MLP neurons of a small language model. Each row is named by its layer, matrix (up: input weights; down: output weights) and neuron, and shows model dimensions 0-159. Each number is 128 + 24 x the weight over its row's rms, rounded and kept within 0 to 255. Numbers have three digits each.
After each neuron's rows, "fires on" lists the tokens most often at its 100 highest values on Wikipedia text that the model never trained on. A number after a token or word is its count.

L3.up431:130128160183104159123122147159120128109150158104145079116112111154150124111103114186119105114163140095129146108166174102114130100127108144128131101147135126085105120131078167156123150106061137138168125131099127158125157150124138125134137138121135132151112117148130129144187146151107085153139115151159134153110079123117133128148135133157128139159104138074157108135109119106128090093109080101106153150113105107082097144104129139129131087119165138131095114138124121149117136182144097
L3.down431:151170132109090116130107108092103134113120127124162102086113145129118120071071088159118124126133104124146144138139141141123151129088154142158114132130104120142098141128115134146142170105112120181170112132133127145102188131092126064128097113130107142145113114126123131165120132122116151184146110134123124104130116111086125121120126181142085106122113117155162118099142176144114197077103128137143089132135135112101151149113106115135139165117152131176166140145123128134162125115146165
fires on: " |" 50, " 13" 7, " 17" 5, " 12" 4

L14.up607:089164138166137130117147143170096109124141138114145121158122106116149145129138187122104116144168126133134098102142121114133130093091126142103149132160159093123153158124103124132178145146101116150110126138127101124116146134120095086160128125102134173135144127153127060145139142138121148133144119149160136083148142155105155153132116126114138135159121088092098129120171177096129132147122138106083112162126135091129154168182096146070145099111177141118137154139136128174109084141149132
L14.down607:120210126181114150109123123151132149139140117100087130134100133121112093093118179128152135136132116100119109106177117112158084130162178126109134144128154084155144126125096124176131091147106115103148100120160101139125136141143118148140112095133118116103134135099112087126134129104129117144150096171177155085122095085143122145168108121109124111130099064124158114112138117108132178128136140160123128143109133117130166080135083125098096161149133127138157163143142134126137135146129137
fires on: " |" 37, "." 16, "," 14, " 17" 4, "aged" 4

L13.up397:121158111086116125105136103128168161155162140155147148112086131098115150142101135101110112150143109119126108136146105161131112125120148170088115073143140098098121128114142117092160135124158090159111122160082122140085101111074138134131171123125122110083150085120104183109133112074129128128078121147143137100152151121133165147145130128155144122112129116130123121102117139180115115147147113150152153102124117167146097114133155138132121137117177191132146162166175148132118137114110117
L13.down397:105137097153167106132130106114173123113154144127122132109080135076153121133105137122182137127126113105126128156126124102137126104129114116080116123141140147146104126098151147140137116132125126147166125157106131121121105085109159152137164127125120165139126186095135173105117120102092101133103099118152141125150135109129113144153151142066099085127120059147138149128079137174136141095167127143131101119131139181132108159125154116096102156143175145135098100167150145104152144087093134
fires on: "," 32, " and" 11, " New" 11

L14.up637:126131099103150142116136138106122121141134124127159138120149129114131113106131132089106116086131112100140126145129143106092198163145179121148085134152164104128137151131150100108090122128104132130126086120069118147118123154109152123132093152103121153086123093159085143119114131111137142085085154138156109116174133104104116129086133121095081143099146145171089128139090138139097135127133115143164130123138167131180139126108178174202130120146118139127140122136122119180119129142114130
L14.down637:084155103138107156159151130176141124133162130106097107161083132126136129140153139165147140112114135129117122112117153146118072100118088098112168155123098149094101123125149159133133129149142127112121145150150169139166126123171108127120155091169120123141182144105119134179120145125124081128161102144081130126075106130147153128165123165101159146130113119161111095131141136154167118100110136142161124124109042106129101128120118091090132135118144166151124122117113129116097145134130105
fires on: " and" 19, "." 17, " with" 16, "," 10, " had" 8

L5.up505:114103134131151167114135145127097184164101140102122085132135185121150145125124147060163100126147142164122166157120102143119147121093111144175118155142101130151138132082135125091135110112138150088123131152107108138082169132128093149141104157114104139108151089151114145128143157114189150142165139108122145142123115135146112120153129134130144134109118139159123095097124142118121133124123133041142128124081161085122166087120113138144124135131134119161094089120118155115106133127093137
L5.down505:164107101106134149152161116105150095128105111087082124118111131139085117151125116144093159153147107082126132156127114126099140097141104169140125160112136130133137136115137131147116143143116140150120194147102133098146105109098093125136106122113130133143173120158106144119127151126108130131109123117113125116111112103107146146144150139136138167123155148122099080154149111142109105161182133155123169127194113120137164150085164092113179110100085191150096153109124136108133140066130134
fires on: " at" 66, " sent" 5, " def" 5, " on" 4

L2.up533:120145158152133107082131122121141104121113147113151123148119118136142138132116141117130129138105123155133101160158153141125046115122129151133139137115131144120143152099093122125141111157152160116103147138109140128139133143141093142050160137157081131084171098093142158111114087126157144113082122150089115107111101133136158135161116115117165150174148138114106119143165104129136127114114146138107171154143127106145138095131113140139128127104133211153133076058120101150111140144110148
L2.down533:105145132131112166174105122116132122087136129095139123152107075135122158116144093155100132130110175124095127116112131099097135180171108176147090145139131119141148075114131155160167142112115146163126142075147148127155134112145119096092126103103106147123123101132103154121111144131112138108132139136130147136089133168118148066087127073149114147129146130122175113115114130104134156172116150123148069123143151166128127112166140086127125100112182112135095131154129113133121110150124117
fires on: "hing" 13, " we" 12, " Love" 12, "ge" 9, " too" 8

L12.up78:120135137150136134123121128095115132133123149163098157135126166109110104106119125110109140157103108152107159144104120146137132121119105157141117107184148105144171099170112128119153185153104130123115115160083113130126112075116110149132115155106115150153155108122143148132117146118118113147156122150089157108107119120159118069122145189169171133072127161142118136154155151132140098148121123045137134112086141105180102144120116116141129091122135114141097154112099118141126170128088146
L12.down78:135129149114131163160137135163135149151128080133126139196096096138141137126120131149144105096129122062170136165121115155100125136095137121118123183136125162126087098097137157134072138110188126164130182102149110137142096143110110145136157111158149107087113112146153129137100109098134138138154123118121132133131113102114167150110127110111150099141129130090129141156097161113115129144150137161129108131138117141065111156126135162108089143129110125102113109095097147129127171117072109
fires on: " on" 15, " at" 9, " from" 7, " against" 7, " over" 6, " through" 6

L14.up46:179141105099102129135098082103101127111113112146087134162195123136084138079126127095135104124146121139110139122164128083152103128161181145147121134116143157159168102142083134108098138131101142106147155112094109154120141152103140126130087127108158127120111103095121096136123103120114097163172137136155117121157157132114158126140117163122105116132154150140117101088106148117153154094107138152124162117131091100142102111106076120177139116114122151117096117152122126166135099144088113
L14.down46:083132113173164131128158174160121125141140130136099142172123132138129133148141181147122133088123106122138128118073128144119081127155070099102121130160109149131098118142131111131119156113107127140144092158127139065150072108132118111143142151142092133137134147143106189123125147124123095114136153113116144112129104169150127086118113111123133122171131104108151137142191117125138116087140119122133123102128150158108108204106122155122108136139120116173112164167096141107100126095116142
fires on: " that" 23, " a" 21, "'" 9, "," 8, " with" 5, " to" 5